Part of a small language model's weights: a variant of Muon for these matrices, 15070 steps.
MLP neurons of a small language model. Each row is named by its layer, matrix (gate and up: input weights) and neuron, and shows model dimensions 144-239. Each number is 128 + 24 x the weight over its row's rms, rounded and kept within 0 to 255. Numbers have three digits each. A neuron's up and down rows have the sign that makes its largest values positive.
After each neuron's rows, "fires on" lists the tokens most often at its 100 highest values on Wikipedia text that the model never trained on; "fires in" lists the words (lower case) most often at its 100 highest values on Wikipedia text that the model never trained on.

L7.gate575:115144138117084154125150130146092138127100139144140135160134124122130142144085110143073113110167171191100093145133128116140090125159056152098116138150118172129155142153150093160146134148139111119104077168139099142107146122125117149130118129121146148153128128115186117119140132126090087148
L7.up575:138131108091104157133144087133141119126124144151141161146113148114135133133115160124084104121136152158122093111139128153091101105136092147095137139104121139134117107116160095151156125078172121095106157160100131151115105116131143111118129115162142135184123130084094177162153136117128099097
fires on: " After", " after", "After", " to", " Following", " following"
fires in: "after", "following", "to"

L6.gate154:122094120110158165092138095122148131116105145129099140126105150101134140116114113147107095126128134183129124159128120121121153128164126150162124104149098114103177126127116115107134133096159134126154088140094152115097144121167135098136154075206115131143118196145130189200166148156088114088
L6.up154:155110117117128145117140086094156113081171144116099123140144154164136112094135124112159143122143118125145111135139116133087135108114111110122145107100150142128082153109091116105101120159114169128148114121101168146174100172132132112095091135096138183103158110083088118120152144170123149151
fires on: " years", " year", " later", " months", " day", " k"
fires in: "years", "year", "later", "months", "day"

L18.gate576:100149127154091134136109097161117107118146109149091159093137090106092089094128106116154163139142145139102110139131096110077044144163120109084148144140112098130134079132140136126135100133153086120144087139070144159162153164107100139147129116121109153089153147092138164102136124110153122109
L18.up576:115127129129118089137150144113142127129101125120109137111127092078146111108160114175121124111160175112139182108136164110075121143129104140177152153135161130122152139121146157128075089150149123158153124082112188107132131141086149113131132154173137136129144112132109126127117123135131077112
fires on: " to", " was", " and", "ly", " Court"
fires in: "to", "was", "and", "court"

L12.gate474:102110146112116121091163156156148139125140112104138142116075106120123137106160170099161112145101152138140165097108107109169135115137146135166096146130139157141157104153081120118178122165115118131085091140129154082137100115124139121098140145120104123135116137114168119142116115155117122134
L12.up474:137121154127118112104139126148107110128130154175092061098118160169118112180091149140109111110080119069134154138140093146133128182088098123111142135163098089125131130124107123134085139116157155141154160113163118123120150172108135111119144121125185095136151140144110089121089165178109109125
fires on: " which", " that", " what", " There", " This"
fires in: "which", "that", "what", "this", "there"

L5.gate165:102095113150127131119143102153152106106108156119110144146110124126152145140098136121087109124116096162108122130124152134114137130174124125125132157155081144121158117123119115153110128186156213122139116116124161148148143105145128130109146102143136118168136158116129142116140140112064139116
L5.up165:132168145081134148143148100131104136129161158129141133124123094178119110184160094164133122157105132112133097153118129184151141155112121159129132130069152111125140156103097150105141131095132110109130117133115144147140112127117136102131131107134113123164087129200127136124141168108138117136
fires on: " year", "rit", " day", "ography", " time", " months"
fires in: "year", "day", "time", "reception", "months", "years"

L16.gate481:076131146138086169134144082082073117112114163113099141145110142095138123163107137146096128170155131123151127113138127107138143139119132178082104125111125138143131117136157159143127132111149151166121123168114119132108118143159132114111105095132143157159113091123118113156078155108118110117
L16.up481:090162144136112137108153155065106098133138169124179135090151158137104125157110174143146159117126109110106125134075114130144124132160126159084133109155140138128112107091163105110113136139114106172133145098131122141097114137135098114143192151106104107117117136127093117108160085162128078098
fires on: " was", " is"
fires in: "was", "is"

L13.gate118:093135101106095139169126120107119130144109133120158129112132134143134170109125123101120136159163131137130126125114139090141120119171108184160112154119151115138130114119105135120100116106166091116113145153068122124116123091184130115159126140137113096108155102119110124115157072102116161148
L13.up118:127106157145122120121145168146128137139125126159142129142153093118101172075129126135093148122124112134142116109108124149114147134142124139135163107164130079091194146111139145147137086101144092127115111154074132104121130102137113157151150138109087121087109100152113113167121129113101146150
fires on: "A", " a", " A", "a", " most", " An"
fires in: "a", "an", "most"

L10.gate374:081131147123193137124140104103137113122167110142131134112146123093124097109157100127169148104197132137055171125127124133169128139138110117139112115062190123091136126129145119099128090098112129107095146068119097127151119119168125136163140085118191139149108089136132126110146144130158137114
L10.up374:123139128138110084104135121102177161126142087143135149171143075126129103155111139119115145091137147150144116131125184083074129140123123145099106165123115105149127122099173102100095100152136099104083130122103100099131133154134093143097130118130125141125191130144132111117152129122131092106
fires on: " to", " of", " from", " above"
fires in: "to", "of", "from", "above"

L7.gate604:106111163112098120084164108164106102125139152142128099128143119169095142146130180133117134148113122147127131111102128113137140166164123132157071133119137146096119154102129149127159170159147143138081134136102132080143159107091133112156144134134150118117148145162139123149131145106115138074
L7.up604:138097121175134123123172088134154133122090139165059116121120132099154181126121139137118141139142155129116164138151125116192117106168133113114148171122092107082125137149186144138089143111128122097117137148126138127117125126100108152150111122144157119099122119126148148162072147084100099109
fires on: " this", " it", " This", " what", "It", " until"
fires in: "this", "it", "what", "can", "until", "when"

L11.gate311:104125121155141158147102110074122119091170133165144147152149085120125135087093130127166113091131131136108104175149116108116125163127107126102135133114152140149131112160116151104124137108168157140110132114119107133092106086169139095160118083140162105155144139138095126141142084109139110122
L11.up311:132078118181108124159037097095105147131146131136120099159142150167131104087163125115144153121046081131099119129154134152111138124127091170124148094145138122136157125182164125161115179130150140116092158143125145167146130094120137136175138112136110097112135113103098151090121110157079110084
fires on: " a", "d", " to", "a"
fires in: "a", "noddy", "to"

L16.gate355:108127115127136131111107115091091136146192135132194117113087060091116132081085153109147148159105129124088137114114153125151104128129149141122134185121120128106128115176099140145145144157181115112132127082095113124190096124120152111168117134130143130148098097129103187150132107121137197124
L16.up355:153157157139106118137132157158146157131088154176132125091138112137134168112130110177110152149114094137147141120146120115127143116135160141154146140114122172155146149125124135177068132132151107132105129091107111099154094114123130087159099146162112140146146190113152139149083114100141135160
fires on: " which", " This", " and", " only", " this", " It"
fires in: "this", "which", "and", "only", "it"

L12.gate254:118114124142111132161162138124091135108107147075080154155117128122102156144092120127103137141104151063174097136116150147080130168092123126149120107132147150156119125103146139148098173125102177104130131117138126135087118120144136153132129096154157150138121102114127141155137102121128127118
L12.up254:144110126110107116165108133130109147109161121102122087146130138123128116106136137145131177134118138110141125156178123152100134103176114127105084118130100086152136125146107142113145144112129119135088149103186161102158126148121112110100181139129146122082151122113118121141089182165136131089
fires on: " was", " were", " are", " is", "s"
fires in: "was", "were", "are", "is", "s"

L12.gate92:107136107146088122140117091173136123098143126101123118110090150141119136119131118138149146127119103090146117096113078131094139138117126136173152113097149159137179127153090119128108108137118130112137126128117125097105125147095144098118137136117142152109147167102141100161196085126113101157
L12.up92:136096110136138120140116165126184145175138116122124122132063098157148096145125127178140104114154115086160136133112113144100128106142122155128159112132180177139157093167117117169106085103145130119132115136111111120165115103122118097137079173125126123139151131137131129135198108102103109124
fires on: " that", " which", " who", " to", " not"
fires in: "that", "who", "which", "to", "not"

L17.gate57:118131106122126167123109130100112103163127160150107137121103143147117096134124153194128121123151094122103142161114088137115148155126116102146146092174115123110100167156120148148171148101107094105097193186110133094145132165104145130129096081129102153100125158121143120164118118153164153127
L17.up57:095100147144129109138121103116105135119107131118123153106114110158144092145167094151105146123105130139114182115114136119043140152129131128084113096123128122122193113156153122139135111146136148098137134128149130086129142124123170131175151168137114096123168155094094137153084150128115139125
fires on: " was", " were", " be"
fires in: "was", "were", "be"

L10.gate62:122093148146091128146149142126145153122166099129146081101145118166124156140108098109097143154135122161105103178109122144101145136135127138124122130079092120124121095125122101139112095102115120105103151170088130105104109083136127132112157121140071137127128129132134105119122116141123118150
L10.up62:092104145117132115164124118139143124139168140169199147157153163092131092140097117114123124139123135151161113124120109117105106118150148129168126146123126162127120142117170151154148134138149139165075144186096115119145160129128104084117116112116127125104105089149116112096076140138140143132
fires on: "A", " An", " one", "a", " A", " an"
fires in: "a", "an", "one", "two", "no"

L14.gate64:146138158105120123123110157108115134107158116153173124104114194163117137085108126146132086137104152148132121095117097147131117095102174111168124177118144113106119114139103152166090134156125108125128098169159131112149129159093160122125135141170135127102153123143100119134125135145150117136
L14.up64:104107095154109158121136128132079132143115144122107128145152081084106134108121146100089139144142146147141161131107190098155111108093106175133125132110089134147138128123117169151128105123100109145112065084090105135102158118160061120106135157129163126087116069126133129167108086099084131134
fires on: " the"
fires in: "the"

L15.gate430:140148138095096128128150147119108139183148116117150120123114147142097115150136157135129167178120091080123099119077163139124128086171194158132157139143135132130127089130096129133170111141097131074129079141131146112174117121137119164086135096158145127096093134089138124119130097138085132116
L15.up430:141095123096141119113128104114106127113139104136150138091111117076143132166156166120139159164162082171140127133126111155112145093125147137118121105134147105154145125145124117118107078170123170125115135147105148153097126107108111090158148095177132118135091122134087107122136142165128125096
fires on: " of", " all", "like"
fires in: "of", "among"

L11.gate614:160135134144070140122104141125115080105143122125101089174097151142088107139180144118148133096094142165122076158148104138112128148127140108097127129140144121120141165104103137122141122135125128170100136140118179145114124164134104157119166143118118114104098086122181139099075128169101079121
L11.up614:112116137110142087093160107168137150112118137125129165125181155126139164143136156140158135117125137175085087139102112131146142155176183137119082136101106086093110103140120147133151075146145112123151093153138148150139159100159128135107146122127125114149130130114136147140156105122153107139
fires on: " on", " in", "gan", " at"
fires in: "on", "in", "uganda", "at"

L15.gate500:128147149171137135107096119124157121134152115154130170124121153146141151134089108135102123124132146173093125117107105134129140127142126149098107149079109133148128143103138105074143097115179135146148116113130139128119149134103156102177097095120144116105149116122128128140119170138104151119
L15.up500:148147151118149124114111158135154119116110146131129124100202110109102069110122197087098129123121129109122093165116129105155147123103150124150122138116120159139093151122110145148103128107150141102093156112137123126155102083153100146114125104130137128143113086133133122135148157121122143060
fires on: " to", " at", " for"
fires in: "to"

L11.gate532:159180128143112151102143126094126149096105125111159130146087099086124118151072134146096167117122098128118161144093115107086125128124171086143092106137146124102100076087097133135124109144129123154169139163126131115144108143137143170150132080118091143108128122111105113137135161110085115141
L11.up532:160147119101107124153105086114152123125112114127098121131185095118152085133123160129052171138114156143114143180124132107103162178142105128133108121133153152147131162118102117140155130107122140130178101100128119088077100103156151161089108146100121110098144156154152117170128127152141077125
fires on: " as", " out", " of", " it", "m", " from"
fires in: "as", "out", "of", "it", "m", "from"

L16.gate376:124103099121113141138176127121126106127120112151129114100080096102090129131122173174142109136116172125126137137117098142155121131124126123105144155168089170117154109151211146140108148149122145094132145075093103144161084130160131123076129127157127128130129126142084157127119134120153123137
L16.up376:142120150125119130133166136132114121135103145144123121140076137133103126123139132095127145102122138165117195134143102129083097166142132100097123106120143154132170147098144133162163147131123109137121133138121158138086093125134149105104094113131101101148131091155145106134124076159095177134
fires on: " and", " which", " that", "s", " also"
fires in: "and", "which", "that", "runs", "also"

L18.gate539:126146128117107147102150135078137149129148128093143155100143133112152100105140147124115127141119168139123144148133152144136150136147124157135114147099132141150094097132096132136092133103124131108114129106122113138138127173104162113130134142153105165091138188141080151122132080090106113096
L18.up539:162143101106137130111154104124127141119165113124145143129115150105110110090135129153184180105148138108112145167127136130154110167140112118172148127131106158109123111133134135157104126131102152115108159118146119128145129162171153131099073134119171121093153114099128120135154115109127177121
fires on: " can", " would", " will", " could", " to"
fires in: "can", "would", "will", "could", "to"

L18.gate43:107150111090144124121158155111141113165105097084127141155164149107129122155102135134159116100123114111138116141131127136167152144156120100141117131128193159095133117083134128132118127185157128118157113096141112132109100165153175113125135146138064133113162162144178137180138129090097128133
L18.up43:126156144125145123157114119123105114115154116120138129137184141082114144134092108126113159130126096098098138122094113109181145099123118140143098134145125107104133173155120105110124162072163144148132126133134151158092099132130119131100095102124093122096130094148149159101103149139152154128
fires on: " as", " are", " is", " of", " were", "ini"
fires in: "are", "as", "is", "of", "were"

L15.gate42:143133079129107122118151090157077138085145115147117142095114115101167106092156127100160100108178115124147144111081083116110163115122157165134163148115125129124125136159124164090112145123134117145138181092132143140118129167084154100123137117167106160132124097134092126149116123150098138122
L15.up42:094152091117103161115088100137102130143064152174140140151140105123102131138131117133180100121117135153111111136098090136149125094117077112118106152096126134142120129115165153169121127103142157151131111118139131123166131092104103097142117137120124151143133140125130162130171138098137088149
fires on: " also", " will", " is", " and", " only"
fires in: "also", "will", "is", "and", "only"

L10.gate119:130126111148121095122154097107102051165101121136166123109084165104108092116175111108144111110089104147138163115124175129142116132141159163130100107140112154138120152099139100130135163109118138175138126115071136103142115142148091129152095105122175113119122112142166148163118100152122130164
L10.up119:127146128111100112096141098101137071150138177143144119166105127128152136133168112104148108126119127136113117159152166154147102172155140133130158092117152166128165118135143128105125120130160178126139104122107153155090162092112134081152076133126137095127149096101133145134108145141093113120
fires on: " such", " same", "ch", " this", " that"
fires in: "such", "same", "this", "that", "rich", "business"

L13.gate530:137146087125109124141065131151144141169153155116077133130131161097100113116138090098135100190090090156113143121107121152107145125149149138155117106123143127113109142107139116184113091121139110137142128128110125082129086149140147129101152126142089166155124117138145099146151091170123122146
L13.up530:100131088132067131145146146132131133129161137094139125126088141161165137159114139131139133084107112100151132133111159113131086151175105126127107086146140134141130152188123149114127122139168140123156114111103139156153097112146126133159139142164140124111153144122129150133145107145105114098
fires on: " 0", " High", " Supreme", " high"
fires in: "0", "high", "supreme", "highest"

L7.gate534:150155135149154135146136109130102139138120109132129146120123100128096114134151162098167162134147126183120118139125134138114178124135190148137106145131124086156153078161086121132143135137090119098154106125140103132136127163154133108134118128133136118160097153147148137138123120136165128153
L7.up534:127122131180098118125147107125113092151106164128134153141149158116126146122113134154157115111091115097143120112136139141176159118170159145121092065117156115104173078112125114129130113137110134147106098160091100129166125135097126093116081119164116095130150126134103146168107120122142102118
fires on: " such", " At", " not", " that", " at", " of"
fires in: "at", "such", "not", "that", "of", "000"

L7.gate3:120142120130134151114140139164134164122160092149134163148127100067137111165147125140127177141095137115088127137122106096169126134137122151106118155121108154148110135139152120134192118103150123097105142099136136147142126160141135119114112089110180129122148132143142133140104116106076121100
L7.up3:149099141133142071168152123137186097115112124149122119150130099111100092146127139110128134102098111102151170147102127097115119166103138127157134105115108156147156170108134137090167148105128128106132114113108098121109147175105140140123045124120124149068171099145101105157125127072096138093
fires on: " to", "i"
fires in: "to"

L14.gate257:138147120094119134136110140156130148120129113117129143142134156147133136135150127122107165087130141092127138152147109130177138122143130100177126182143114140104115095093126113136157127164124144105102124146098162096142149088120108126167158169145133131137113134090150135126129122136150151121
L14.up257:149116092124194116106130149105131166065158129126140117089114143113132108130140112121119148123112115161133120137128103143150064099170141144143146122145113101099074132120141123133150092130155137117134142135113156118129119147130089136085158109119114102161130089097121124141079139093106165088
fires on: " the", " of"
fires in: "the", "of"

L5.gate145:133147136084135132179130143111097110125161136135107117116137084157129128123132162110112104090140078098120113165124145133168182106140120109122112161129110111145140123104153092099140143112125141144104139138061148185100151097124130082170124108137093103131145135115125139143158158163085113114
L5.up145:118138111118151111155144151124108161123138118166125122153105113121127114149103148086115102136150103089122126161143110159115147084141136135132104149106108101110164116093155096144108087130141114172132125147101151173128170083106127116117136110133083138058115145138108143135111138159138123145
fires on: " of", " several", " few", " eight", "al"
fires in: "of", "several", "few", "eight", "eighteen"

L12.gate165:117145144138119107096139126138146133144138150152129139132092126104112143131159095123124180139163160145117113118139113155138094117136179148105164124117092139186148082176099126154118104127141110110110121112120131135119126151126098136161105154109125104147093134103133146097131119095102161085
L12.up165:137128140098087131119166160111129152141163106113172072113138125130104129155150100139133098131131118126156125129159152180118131087138113118088119134142146122136116123149114123100117063134125100121105133090116129147162108127108134121124125153046110160158117131121109117136121125119110097159
fires on: " that", " which", " and", " what", " it"
fires in: "that", "which", "what", "and", "it"

L4.gate69:116128097101091133141164118180114152162122157137133115166150114106131148132120124060131127106087092155111119160138132104145164138150115173146105128057155162159112127160144163125121116120138113123121133118100080124128116137148127083142081089109123143117130138145153124116121177142159134134
L4.up69:113125101110103122150183102178170191164149155145113101131130145128143154129152125083111139101131097141121096128128123109183123137170096148147109119091157156126116109160113143138115125141109130106137147130094099170144120151149133099132107093136127126146125120131143137143142192146151146128
fires on: " high", " gold", " High", " silver", " Long", " Silver"
fires in: "high", "gold", "silver", "long", "white"

L16.gate261:123117133118119162131128130144136126138131153152165099110116134156146130109162123125074103145136105150083118158072128136133095107152149135090154150113145132132091088101090154122077109141102107178132101124097096111095132118119195098133117126124134105163141106150148067170148159164133149139
L16.up261:094131139116116120117162134162136113123147143165112143176127161136168125096124160120116115173120149142139122138101139119147149102137144118091147139119114131139090127095135106130125102100140116144096111106104130144132113122107166153129159138140152129105104113160131134125151137099128168088
fires on: " the", " modern", "s"
fires in: "the", "modern", "s"

L7.gate211:112109149116157119134078144125082160142188111120137133138157100166085132124123163146155112139154088148138126140103139156147135149105120126091157145129140091134162145126130143091142073087189129096101163108132156128162130101173131124133116123130128172136179133159103095113081129127147138097
L7.up211:115087130115109144154101125134089124120117108132144138120127129126126158151139209142105122139129139142111112150112175126162176150127115136093138174123161138158179156136108126118158163154160209115117140107126153159138152103152117132151141154117142154160164135130165127120108132131141119164
fires on: " to", " in", " of", "po", "ing", "ed"
fires in: "to", "in", "of"

L8.gate584:133113115159065124141136100157069133134147159120132104175095098116130110110141123146141137151148154142101110129085087110085137190145121111148091136097156138112123106138157104135098168061124165115106114151141133116147119123127136127079133114134129144129122107139152114149148116111117100139
L8.up584:138131097095062133122141122133117152090105135130108111146139140110112133144136128114143129146113140119141163126107160081089149158156148109136108107138135169130144125163127129152113134131113153143162093102134139148161106115139133123111122126117133129123122131113159155088112107160123096137
fires on: " not", "t", " to", "ly", "ent", "m"
fires in: "not", "t", "to", "underwent", "m"

L7.gate229:095126140074157109148136146143097097144117118118148118126144093117133064126142122155107111155101098114131122107093108136113168121189148131139142124131125162131122141119157118143121095119118160135133122126111052144144120114145111128123116123138157158142146093107143088152142111120129168131
L7.up229:099124197126165117080118136159090118146162122102119091114125121114143100100139118133096113147164139184134133099143103116096150103166106116139138125113162149115154152124116087145119117140178152119117112152142134100131127145110123156144101131133091194093125121130110088154148104120116154136
fires on: "5", "A", "4", "0", "3", " a"
fires in: "5", "a", "4", "0", "3", "plastic"

L8.gate52:144129148133096108123089148131103135174129107152157126143082139137120107117129103126148158122094104150108136141096142143124126133112119123121177093134178121159130148156150095134175099120130138134120127119096165131167141079143132121124140143120142153129076131148151102151153128170108058125
L8.up52:124125116101135135111164132147093126144131125116142089137119085102188148130089185150119082115133151126109107118088126134113090107158139133083168135114155143149142145176109140105124095090150157108143181137083127101130137111133131118148161156130140171152113144127128134123105113133123078099
fires on: " of", " to", "mo"
fires in: "of", "to", "atmosphere"

L13.gate183:106095130148123096134132104102137127150183136147102096126096115135117157136139097136139183140105152085134146125088132123154125144175193117135105115138124086123151102165153162152140127149148136136093126146127093145156113114111130103119179114145138162128118098152156104153108119093148133149
L13.up183:140080141147150139138130143112095142162143162109117106099136125112124141157112091131108133119088137155139140094119126110189138117170123113130152128106136120140151130144165152092114177175123102115096115116114095157132105129144113124150130153148152149123148123146106113176138116106094142149
fires on: " which", " This", " a", " can", " this"
fires in: "which", "this", "a", "can", "it", "may"

L5.gate240:155118146126141136113099118145115135102148148122167121141087186136134078137148095115108101146156139105106055142142094128099139092077091113113132136134108118099120154140157123147109091101131129136124106163127081125146146166162120117131144113124108148151153144110147107106121092114095122130
L5.up240:118127134184122121099156138145111155169148119140163147095125121111136113139113132114129096125127165144125111079123138094098112128119076129109125114122172120083166141100167123136112092094132118134118119114074085151125111118130123087136132150158053099122093145133128090100121139099100119128
fires on: " United", " North", " round", " Five"
fires in: "united", "round", "north", "five"

L10.gate331:079147119181140154136125106142103113119115132122124156123145096168118150097080163135109113114124065132093130112110107155111137137147123124130157135129106112134147099122158113097137116127100136122081166188126132150147142116108139097093130104114163096149115135146101141092138164119101078117
L10.up331:111156126165137149113107102119154155099123157136142149145115094104077092156113091125065132111137108082114115158156138143145109132114149105074110147157110113141146089124150100093143135121142136139134141148054159127165107156122117119121155100119181102154136082128106149125087078135159088117
fires on: " years", " months", " season", "\n ", " year", "term"
fires in: "years", "months", "year", "season", "his"

L12.gate472:112153151129086123136143177142134124137133124131129115121102079092157109117148139136144126117138107152112122106137141133129152137120118122149115129140126157116155095149137109118129110127117120095138176134135149117068109153147147155139082133173142095124139170144181132152142166122158163107
L12.up472:179172148125117072133108124116167131153170162154113136152137113098163117126084149140156132134142157148139139098139154127122116098121137141143130144135107119147118156106125167131071103133114088132142088132128095136108161129169122132133124148136141136120132158186152104091126076162164123103
fires on: " and", " to", " or", " against"
fires in: "and", "to", "or", "against"

L11.gate91:141135153118080149089165132114141108097112129122107121128099112133135137173108154156127109137094159131124139090161096092150147153111093110163110138184139117122126136147110130109138109136084125153164096105164156120150138086082125120129125091115098159113083130131131160168141086151109089149
L11.up91:158110108155154095182125139107165127136099149102166133110117120133152116157107107076119130114136161093136127147138156151133158121084161093136131129121135100107141144148092110112134106156142083169126117123123118119124103130136113114196111105107191149120144145102140130092159148095153146095
fires on: " but", " However", " however", "ver"
fires in: "but", "however", "several"

L12.gate521:122109065146125135121151110108147106108181133160138062125145071149138135168146113113130139144133120142129108110148106150130120121153146138134127161141109098132164124168119149142122100154106170085124129129124128121116120150151133136125132098165147122135145121167107113114152113146116139108
L12.up521:123105119146171115133123157105098139110149142155131113143082128181137096135110131131147169126153067117105104097114129090144116124142150118105121131094127112118159150154116148130152109143093118148119158122166111151131106097176146043106118178125135111113185138131114115116124151189152123126
fires on: " some", " many", " Some", "one", " Most"
fires in: "some", "many", "most", "one"

L12.gate271:116146126109164118137110124134122113138108138122148150180151145163143138147129154088146114098113097147106144146095105164069133128138096134171137109101095135149093096114123158130140124144129109144098141151086107091097114162076139109126129159161119129121113115132119107096178091149162125148
L12.up271:137124147150120090142145121151123093141219096150160147134127091111139121130106167123130138127114151177091167127104147125106137116117073170100110141163089103118147096137170149147095145141142140128139123185097107143115110119182103144175124139127100144133077146085102154146132100104118157119
fires on: " a", "a", " A", "n", "er", "i"
fires in: "a", "aberdeen", "in"

L11.gate583:155151137160119162142162186135188122164123138135146127180090103145118131129147134126155145144140112106155121121098146151120076108119165156141132163161131082109154107119152126081114136159120127161102175130159139105130110173109109130120138153157088122113119152132111087121146113145119107110
L11.up583:138121160115128136134146133129136092108095154137158132151145065120126158118078121112131120103139170180089131082161146164155112127148137160126174162133135124112156129144177139096130110137095119100115126093134118149090144198144114138154122172158117129076125141144121080111179106150149128100
fires on: " to", " and", " with", " in", " from", " against"
fires in: "to", "and", "with", "in", "from", "against"

L13.gate101:128162101135093174131125167098132129135118150147153112148151155107142098136147149181056155148142156121177121108143119097107175107139129148115080136147114122133166107098117085144122127148085148121111123159123131139153158112129135158098128095146129094143056117122099146139166112116149151100
L13.up101:117118076146124102124163184119098112096148192102125111147118115117120176150082135123143137152114115143106129116142155136063143158147157150133139116112109134128112116104142100124144110157126129126140145129067154140151145145124062166147125161130085158112118115150155150109107157136132144101
fires on: " was", " is", " most", " went"
fires in: "was", "is", "most", "went"

L14.gate608:171116115131073139093121088137123125158122183087114106132094191155169125099129113130131116108131092151112086107104088127155089151095099111117104117146127142196151130120149145098099137144109118132123131103144100133110122146155130126166114138140113142133129130108115171153109093174115144096
L14.up608:086140119137132123119108100132126095147124131093122123135127117094071107099182147126142139132133142148121055150132127138114113157146139125104140088114108130122119088112135129116080109127173154131101138138109129140147148161110155129146127123150141103088103123158083207135139163089144139124
fires on: " the", " by", " and", " Tour", "rou"
fires in: "the", "by", "and", "tour"

L17.gate491:116132145138056114130077123114112134132178127132099096098136126164127112155132173090118134129135132163084137121153129121104131137123147140129086128081136164151057093177132158129104089098164102111143113131112135107155142127114065116122138143145090135121142124099079161166131104129138127073
L17.up491:138124113110108128133163139095123123132181135094158163135101147105118108131133153105163138151110111121125102091126160101140088174195091140143146150159106152139167115128103129123142120131141101129143166169146142106116132152123117096158158139138125137127144123133097117085128128091146137128
fires on: " to", " were", " can", " was"
fires in: "to", "were", "can", "was"